From a checkpoint of a small transformer trained on Wikipedia: 2 heads of 128, rotary positions.
MLP neurons of a small language model. Each row is named by its layer, matrix (gate and up: input weights) and neuron, and shows model dimensions 0-127. Each number is 128 + 32 x the weight over its row's rms, rounded and kept within 0 to 255. Numbers have three digits each. A neuron's up and down rows have the sign that makes its largest values positive.
A block is one neuron, or neurons of one layer that tend to fire together. After each block is what it responds to, as a language model described it from the Wikipedia text at the highest values.

L2.gate9:146178107171132090073144109132064103072170155173123176130061126158085068131140121129070140151151130141149102112185129095132098141101125127113120141092122222084163132127151128087097080123113157081102109080094141105125124113161177140135162163118118158108112086107062162097147121062126055106155112100143117112152101115065124107139115105157111176101113126085129090100059129103088186128039
L2.up9:106095135129163070103203134151157080127123185119124134179100120058146142072115138213112175147129155141123117213137069125114112168091108188120086103130168118080162142155127126141126179167077097159142120117126113140162130130161089118146102156098130099083104117163108087107151150105128114057153078079110154123137125162077146096121121140125101071208140104130162123126075086084118162150112
L2.gate14:148152075088144121087136140134174131151120117203074085086076143092119130155123108158154113177149140100098086177186077169138118115136112095112162181133148069067107142149140102132100172185187189116086116128114138136167176141168156169083152097114108131171150165065156139123095169144079122100144137132149137136104150072159138153067051123146106174161122135125093198095107114132101134150115
L2.up14:183183151140075086150140144135129113152117159121172117183155148149128112178130100192173155176175182111125076113114143110128110121118076077141142131129177099047137147105147069130132182141146153115163141089196131144097110092122133136088104180123113175135116139131104103143054175130098088147158171148166196166076176099128145241105101118116116113157149116129134122135121132126120185083137
L2.gate78:113128116136099134142094174124122143107110145157100105161121147171147091148173168084114153132157124124119108172143116155107103166164130110121066105115068107161124094108132137167187141126113115114153181091113119100143142118048112146156149139124172097147146117112133185140151112067142168106151075078090150106170081131121100133165070109099134142183129161120149101020096133068136080165101
L2.up78:121084146170163164142120100163186107168121071129089093127097101149098118150114158136151117088094112151122147174165128086159141165165111088097161089117077072132132101171111143141095168104135080163077148074130075097154145151065139172114086167104128140098151100107137121149127113102093132117122081144093201111121132150142141095167119148092083119106155124117111122139092138087095078217134
L2.gate86:127102127154175070152164119105148160126142113191127121074114100112157113147177134160121143174153139158176118095157111117091108118131122156142134149124084143112162091106115169088133124173081140137128108107111124097145115169136132062177051130114173118098140142105079172161113135061193108120219095131162103153173158108140109113142126166123139139155189181051101147141182140115110096169140
L2.up86:165143145184136129115131083082176067126118109128128120115119150210148144164155152099072156176078104154176158133147082120143236145149110129103112148097093165115131079087127111143133086126083138189077157109132116111165130122126138163124113123116120098086125140126059166166162107105111125085192116089145152158142177091146126155175125167169128122160141122113171090089163145097145117152057
L2.gate190:186157104138155060035160147133127090113140086187057119126124116110113084097105137149119173148144089121091141194191127154132161160125162114101113123154094093130110115157128112142125133193149103120176126146146112162173132184095124165140148154157125106151125117151077143158161122086134117132153129100174143156129172159095135123097117096117091158125099034124159134153104091133148180153114
L2.up190:127160139096184116132140153186147113147137129191117144163167111134124169159101070129147106148167113122127112107182151138159138143113148146153135148211142123136157090142151141126147105093152129061130042103100116135129114100132132075136127188131086063128200123149131143125158137125105142100167124173146149123127062147108113098090084137142138131106086070129156148173050141160131121145130
L2.gate246:141180107129119151131161150144109122101147075174111148115103110151125148103091145092098138136123117063134110143089124157104196090116083118118076101080095103158127197124139122119065157139120182167069174080118113093147157139143154134123127103154093142109124145145226182107087161118128074137143160162155062144155136149158120154180096120153124175126125115183117204119148147110105105196066
L2.up246:158139105080145242177145135109147096166129094122086171195168191117195065118065168136128138137105109151120111152145155122063098103115148196150069131119128088141096111093180126129145114155123113128100152108169136082160170138150164151150170118198110097123076115137127141143124099196089132179099163129093139176122114139175131129097111122173105127157141071144119159178135155095123088127105
L2.gate270:130122143150139095151127158124136129175187117100132123115134151111029160183213176162163156181046142131096140129108100137115115131141095093102053156130141125123051205058143167100147138126147085149121132122130153082093110121200132089158120080127116111163143084117110106088079088081114082154108185113138163150110163163152105139121164121067096153118131104113083100149158167141194078090113
L2.up270:123134109111151084121110157155130129074143095133100147139141090093052139097132152169112072122092139100104103096130141090104156169111150059105109078136101127112104114065091167106133128107129158139168123102159079115055111059124153111156098136087161125165153146161134081191137177094097064131095112174150202113116165121131149084143117166113087071041184144201153155087121104127121123160130
L2.gate332:150187130129137070156110118158124099046130180112159106158171155163126052144093163192137140111096086119077099096108076178167164172150065102108128170164094136117134158137162138149130105184099165126147198131081134115152155126127178101156082124026142159131122093105113110116121164158130155141136129185134108134142127136138121166132189211107129128115100116079083048099092082121093169120111
L2.up332:131136132127128139159195095140191120092153143137091119134102123137128090102126140148112089131113126122187080123107183146200176112128127131135148165155152122156128135116151139120138103177078150122209144135153170189144126111206155100169076084089086107069098145142133116076119138145153134170095136173106065071120106112132127113099140135079110137127093155086143080093133080167149148158104
L2.gate365:087102102167125101185080125118115093141134123163086107150115141116136136137121158159093098140141144134181130117075138111131214124106149096151136133140141136187131098076113092137194187128162168106099101118130090079145052136101082093167086156084112084100156052160143130122192164184155138117112152093160121102116119100145162124136168102120113095124150044154126124124120148129151101111160
L2.up365:176162097118168107057108129163127138077185209110084121161122123132139117116172125181195131129072120120096109127099152185156115172123106123089109164159123158112094137131109143167134167175146151141131112149141136115185166133122077111183062101136124090146203074148131154114147141090139179158128102138085140168030159115094193137139136138147160111121094105130160168172105120094101131092115
L2.gate367:146175123086151119112130127144144076095147108126102136147096108158131151159109106116123218174144176112138165109162183198177146135144168110145075135061145046083128203113160108164131081111151126175169188097099172142095140108141171121108079153145159120138162093126071143144150158091117105108117094118142102113199159133138101112091106069093072067153081054160117186142150086148138188124107
L2.up367:120168149170192118088161141142077132155095107140172143148085164129135119086078164150099179153064144088129048086138139164157185067163110163136078209111094152140157179139170124110118095135137175147166156106125151118081119154101168118112080134071146120168141103132156136132150184101114109130116080169103165070169079161156157134114123142167115082084127142154174109104120079134098128121134
L2.gate392:051120124102083139116109202069116126183183152139101140089090120147153092160128218116125155093133127052118133127126156154080151143153103130124131126125128141147078151126086073096100095125180091116169125095157137080080127119113088087119133076149106109111068141119071126180126096077137138143154176173161093138080154178180185102174157164127140146093176136124119124118104141061134175151105
L2.up392:123099161117096141180105171133127075130078077159122112081119111106063116129158185099076136122150127083126093186096112175095125152164097081142123124088140123071161147094133099141131077114099133146105087132128191104188139062148147083144131150115102104109089143110077151159071113095119072109131182030152125155124088202176169141081127097061133162161153156133091125062180173116111121151079
L2.gate486:139163113114092151130063092136151135130127087145122094106184150187087137097114121119045118116071111139118111110080170162128139075140136066133097128092140178112175144112096091108118179090133077112094117150076143114109106154124091078126102087080115101146142128082083119116163105175132072052168161083191116133106102149097196174114078131117097174126111117070162158093125090087098126169113
L2.up486:093143095200119144187124192124147143137108090182151118154141134107124084162179119167106121084111138156124069120066135165130080128105116156142188167143100082151118125114124121140123074107128136116141136107149056123171111114136132152142101128114087195128064159155182109143119126092133142151100132160126138117121110147090186148142098144084139077047095097115061078134196142136149156159164
L2.gate539:111164144139051147123186152183127128136150202141092209143102098109131081153067148107101155124036091089111146125070200133153121068168113102124122113131131162108141110178117134119129102111063129155131109090109149149138116098148165157119137146153088146061067111117172188146111151111155210161129126144122107067142146161076125083126075124116112104144147175123132126096108133160131141130078
L2.up539:163125142110117076089173111108151061111157171141132123096145121089161135100093126168161168105172089108099055124094139086192077124136189147137169165118133129066093166142107148092132089127132136180107140100132133109132154110165045174128133163119141157092128115084211156120135138084128179125140095091158049123118104109107184098073130088118172135159111151099172150106104088142181138092108
L2.gate559:086131127136114094064145151155120089160093098130159114125122172136031132145114133147025130088107167121165098131075135107126108091153090132191169099104151133127139100081122107143139114081119128075107098134140115077105117125134142100172097143156117092119060081164175135134103142111128105118160177153134126121147153195135199164083168100162133150140151141131098113168105099110081139137106
L2.up559:148123100153147164166145195126140070152122114124104098111150121174046095146152125164140160074098141103041172146132146142096151182126125084086084134090165167116190135062105107128132116084136092093081162161178150133120138080148105162065115090105156083175104115111098179162053091072141085098130126121168146178096101150141111183130136132118105107081145129158183084091151100081139147154142
L2.gate641:112141114091164133143149141152083073096177142113097112148081116137155097173113124117098164074087132154108134128149110205116187138190128170123149139125149153126119139096132156179184175158099190082180127059109125115148087143050119087146079089135086112144129113121070154140153143057151087112105099119111132151110193102159121077059096191135091197153157099139091120126129109109113167178123
L2.up641:101137096139169101124110107173149114142131096179079125074144150188141104149111174153063168168145094103120123138108125143083061126089107181070089132108139189135074164152130099113134155137157145143136097144142157112161108102129073129190132159130175080140085111124133140153087143132073064123143061149167082136165119103101160137119121055103143079105100036128161088142149078117129167119117
L2.gate651:114146108180118110154094062109174141080134125162058104123098109131084121121154130127053157080127078084105150151132127089092177144114098096110068162054122135121087135109127130139160156139112102160137084123165108145147090124156185102120148142131115108096146125158121159163170152063173147125144062107113159187144107081124097124148110080161135175139139186170112178116124129148138140173179
L2.up651:171130210157161122122167106055138134119147168153086156197120222122132084093170127110113206088114147119165129149114131173093130127105145076100153165151122098101103110114074086165180127098170087138105104119097116091151124142099119190125128180112078069180097082103118109079169082141189109085123102103135117136155115112130118135121154092125164129148161152201095139137159159156148201163157
Description: The pipe opening a table row at a line start, mostly header rows (Year | Title, Pos | Team), plus colons or dashes after list-entry numbers.

L6.gate287:140109127109085137056178096064119119130134110141196156066186116157154193144127160137116106108159133127116111144117091106169121091126106145137120108138081153110138147100117129091184150107164088144115130145155133174102088204132149113112128128128169129101102142122155138160153133096160091132132170131144144164092119162115132158179078093078109079071091102092106080117103174122117098085135
L6.up287:114134134140102132141083169133148124141121111153152071120136142120066209128146158106098188090131106080116111139096139103148135059077103115121101142153092159191135138114194153163171131133182106133142137103131145168150103152141082126139141155095122073160155129121118140130141097116151139108132135101164161125084167153135145131135148074130096123118090147203161132050125110120097140199163
Description: Mostly table pipe separators after a header or label cell (Title, Turnovers), and " and" after a noun phrase; also mid-word pieces like runner-up, congressman.

L2.gate51:112166122104117108119160175131147123094097169129162182100119142126109118136137081199149085181149111118135124124088137132137071183200131151114091184092149148169096071127075097137134156141126123102115157086157236147102142101136133128110070180177153155115169084178111115120092104178144165120180120128124107079144132074185124111087167153172210163131048055137137123125132118080199091158164
L2.up51:157129164099112071102128084123143109134113142151098154143057123106140135101120116155143076158153149114174183123132183143152133143119131189130153121112137112163088118113115147109211143125119138118070077101128175075151136153205116144141103166121112116090107065147111109128082126142146127147159195173139129130087097163162113139142160144195186136143104092101199169132136173130168126145107
L2.gate58:149069096160176116111155150174157131140154132135160132143122156140168115155130120143206177082162130125084168132135164124141062156116094093170135165138125198146104127088064155169193132114096128109119081056164096143144077164148110122100090183162140128152120133108110121131106152139112155164130122143123157149070089138122153126112033140148103175078145117068170097194116106125086171156107
L2.up58:154102102109181140105143106134132107168142127092160154085100134106149078112105088187154171046137153092126089190144147131117039133135088096171083151138165185129143156175093108143174108166148153115114114101186088150141097130128119157127104166160133146146115139118195110113146128114096138163095091100074128183098092133090153152126085151125083134095129130094139122172149089072149175114117
L2.gate98:163182120148132132097182152133148200098112165172157184131166128140176143076111077099122136166159181097131084141083066101157164124167188175128160151084165074139098102123131104139168112130124072108141136132163139177118112165094137111141128164134132154164166121103146137162137147071168188173164179167143176117049073133154135076122175052098160139093082093131118149143129083076108117120122
L2.up98:136120174094145095107158107118123112129081131132088065063137168110160220173086115112112136147127130195174130161110129205137162084123110138171089180105142090160085153148152164154113161181128085148133164140107123159166137173125110130079110147099112144066116140111089123170116097129118127094101171114170156132089155135120125159170146142142094171096096133057161133133117130097128156117165
L2.gate127:065153126177147136184169116135126151184085203142135121153118139123188052117136173119064133160120173063136118122110164199088083113083135101149150168179153127112082137119112061082146077139103107163145129108127122108143136091153206113142132133155106094145105134154130150190123128128163085131147107135137075165177118116110155187132086082076176099136125118130089070155158156084134146137150
L2.up127:070117126111098149126164130114139112127119132083137176124089165143181152144146068102129154129181164080159136113142172097121085114190061133158155173105084179093104179168167143114089104158117115059143101043147112144064143139084132106147057118077161153182081147101124164109106172121141141154120151162157150172116211133132100107131135108171165103108120045073149195143166156133134163133096
L2.gate140:098183125138079134116139112087132152094142131124137117080029159169095128170142096178109097083139143093153095124115163122106157097138171117145097167114132147078100132104141120122103142136075039118168109172152139123103130148137077102071149072105148127089151106134176100133157066156148199121137072111158156156077110167141148122154153143187170185171185089136112133159130120150152151102169
L2.up140:116193106102012172114149132150083153144118192148136172097127117161090112178131195069131112156136152150154155087122104146106140100132148113161129028108100176143137131080140133156097143128133143112124119131178123163153116126120139177119134117064161118124158131102138113134089124129099152132115120152052157094150153173153116089105111157104108090068116092096117072108151130139125085129200
L2.gate163:160105110068162160063147120097117137047108070161185141098118172145109137143083097136158068132190118080108105139147085113125125102155165118171130080074145148111141113096150132172114099082097110151198110132169162133153135148128080117154176147155099181101164089172170094187200127117117146080143142134107181077146087150119158131169152109171096116145170120128122128130069112157143117095162
L2.up163:174117138098083190109070090077132110082116156161125151088177135165075117061141176089092102104109088163105145124152150086165117110130146075122134115113181076149120142111165094126064136105064102093122149137188117164135166149086115138192090095129077183185177128106084154141117036134144120138101190112123117098135167136116100093157129132123142126133166097163121140115149183149143064155153
L2.gate180:136205093151116146106140120093152130100154112117088119144112110137148158195158203104089060181154114114118159099122069154158113103076114100104067142088055089143152179118116172157174132118079138148174163132102173095084168155160130136105183163132140166146101125103123091192181121155164135129111147141138136137127147122101125180118149051096144153122208147118109105108145165145077080114088
L2.up180:119145141102097184155163099144132149108102085134129132177146103125200182146079113207152127117105097086107074190159126132167154166152058067102130197131128146132106110125193104129122143166170117122176157145113143033135088141091099135156133144112158127138127198106096109085118108111135121132111119178157116153079155085069143103081161076108129144096095050086124177090147151142092123106117
L2.gate232:161127159104106071124145137145091161078092114198134124124110151094084123112153142140145142082111131135144115088136117134132114126163102171126090173168137162145132136147143130179207148168080122155122132146178087110121104109095157135133086157116085159178085124095074150108054125128113167121103138120116130121092086113145060103094107167107113160145116174179127118101093083117068098097107
L2.up232:163150126105113126121142160150127125103100143141105101120108226134173102085134175140106156182138176176147143168150170136129103139104136057163117104104141171120133130141131125110154207164146137068094160134109175162141105135185146139163132105063132169136121120130151183141103169117148133168137159126139069171077105160120147082136124154145167135182087085135159037074147126128106124090117
L2.gate379:143114181205132076080136123113135161167119089115156156127089158107139133108056117141069211144138150134179083104175166148102126081119141113197121179134143126122165120103122151175151090095186101102161091117195123160143112159143120191157164087171126086187094128177107145150149081142092152161146171140127147147052077118150144146141105100136104136110151124174150126155135140083122143153131
L2.up379:059152140147157107062135149150098154169122087167127121075134096175076149112131122194097143102138112151161116123126108058109128084162102100108152143130098157165178118191079118146115105112075124089170076139103127131147109103142159123187127114143103090148135151086143125157146147164129104216056132103114163181118093160157114100132089128114130144151094119142097129097104139125079084136159
L2.gate476:107168207114123082144117121095116151141107133182073090106145150145062135088108124125124169134122117106169149207112170078128105078125121140136112121118096148179161120053149120134149114156212162126086108146120108070140137166154142120106105134138147087148189116086086071121137162137089145145170110128086127140095169113144127118133134097142100117086115128187092180115105071075072062170162
L2.up476:071038132128124145117137101136095106104126131157090115127062190123117118065107130142132205084113129094099166094094166092116132159160110137204108089165184123177207103155078111137159147138139157070112114073110132129185102140139171193151134118116058134151168116068067173103116098169120172109078083066122186085139152053117101119072143136105131134109095095162159142082131141180077094145124
L2.gate549:125110163110127131141171139105144157138145144168126091081069102160119148173148152070173123168113139124123116136167053107089120140159141091132173083112127164095149075044084123169099138119104089154081175071151180162119178097189128130098123076149087160103151168188140144121166088117106126084133118117112159110109127155157115133160104124164146112133144121084189194127078138116124109109094
L2.up549:076105159130118148126095119170119115146155124164121108177099121079215144151074090140146104149140099106130141192138137164111138128136055142095133185154035151088089132106165124142129128164131149101121129084150188159079142109138126131148053166112137103074062150149100102125144097099168155190132176126113183122137100127140112158138136141169159149107191111103204159114129066145114125105085
L2.gate574:145130111165188105106120117149105099058190085107145156095145121095093098127137129109090084181153170109122133144154112137125095181142110167143138176087126189063150116111134073184126139064146098160206127104186100095179077130134151091149159077116143106058140130091166161111130078123187155166175091135139142120117163151123153088112117169129044159135128149136152117116135116080118081068182
L2.up574:114066141159099129148167101116121122070150131110070151073108140166122112111099137160095138149145202144158113155194166143099116126137134104170104100098123172113172154109135117142221093113158144144123157101121109119082135101169111114153157086099075130115099215178129158112134157126131117117142149113108167146143125197081162146138144213164144151082078085094085113145138167129168050176092
L2.gate616:105135170149152098135116114132103142088135110114142123039090105134155102118126124180112122076154176099175212104122104147139105146143109174083106175109106103186133120133134099152104167141096095182159236152098122069128157106114152144180095148089128114142118165148127113095103140098135118132097140160177068064108193142132160089139156099137144122182073146163099096069151132078147071121106
L2.up616:120167101121132164163130104167062122080116189135119181155125132111129132104159084147068100130151107112131132153172171135149139048103101125146149132184137123137144122112198138091136152098167114120103158093112132093125119049137144107141127119193093170138121183099101123128091118077127119142123102182112134075099129150084174122123159130096125098109097187081089136126089135111117139119104
L2.gate673:127148133101122054124201143113162135134182169137143144121104159086192160090084015126092169111164118101160095160129095137156138130103172159178113152102118199126157147073126135156093161124101144152101136128115134110157099175091116085092149164168158111114079147069117145127155123134047136093114117081133114119138143152166129132121138132163132124142136092098110153091081119120092133170169
L2.up673:156115117108154107154168189097091074175123177133100135077119092095149110103185147126120202154162129140080125137120114161152119150166112110168102092146111156176132098106125162163103181111128136172136076117178158114166068117105131071159145146149138091116154098079182104163114145150160114104127133088178127092149150193105063157190131081130147106122115104121123148130102168114133115096176
L2.gate683:144153172112203170161192111158187146116163074108097068132124152100169204080121127085156167130128137114149111101101111100118127125134134143203156101171066122180122106141086165159160129094156116125151108055144124115136109122200082182139166084133099087102129141111151100167129094137125164110164112089141086137171144104134167107186190095125124126187135121078119113066120142172096177100106
L2.up683:153156125188150136182155147103131152054160139129113119119138128138136114086088113154189125143109120117100125105121150122159112071093133115152186117192081136115090113048133144157140103150104154068149051166135142113157126228124072090174091180089140099101136122150179093107174131171114174119167142071079146149125162122135153135170175136179138176124158120053146152056154131150113127096180
L2.gate685:090086152097157152122176164102145109160119147153112109128142140164133165098120110170096110177157132145097095104124127123147077070100158137155114091110137156093168203104159157104191153182154091053162089101127130056071136119156096112138097183132191120166096151088123145190121079144119141142128128099159094106097155156155105120105111127156160192109139127123112123135204148077098066174141
L2.up685:100112155101144159141159145080140084137111130098096132187098111074154053156086100135115138099193149104160132114171151105155121112122129134126122139113143179180121127089151176161105101083172099134084095131123137119168115093207098134099176119068140098148166084122104170224108081134097083148129129174065161136115122115123156125077117119174114114118169117162044122143121164105063076129129
Description: The "s" token pluralizing a noun split off as its own piece, as in port|s, payment|s, column|s, mission|s, across varied encyclopedic text.

L6.gate317:116113109126126078121072084106190122148125086150150170119131129132099136127092121177137128120100128177152128131120163080151111152127098156092175185108144094141110149101143163176177101131093080135174113135127114154102088105142157183163161141131121137102112109110161087091071135169100131150110177063159179123124134053085140145171107063186122133112145089108122153182188125107103073146146
L6.up317:120144100107160106147120165102157150149148139153127111121119127123113161163084131189094104132191123176117081128105155201092098109128063176164108149094169123178156074172148091093085137121107093200122145092155083143116097111123130150165206038140161112160147108128135091120109106092160142153129070103059118136112119148160152150107111145062147093102150194129128122133099111096107105090139
Description: Plural endings split off as separate tokens from their noun stem, such as -s, -es, -ations (crews, fumes, implications), usually before punctuation or "of"; also final digits of years.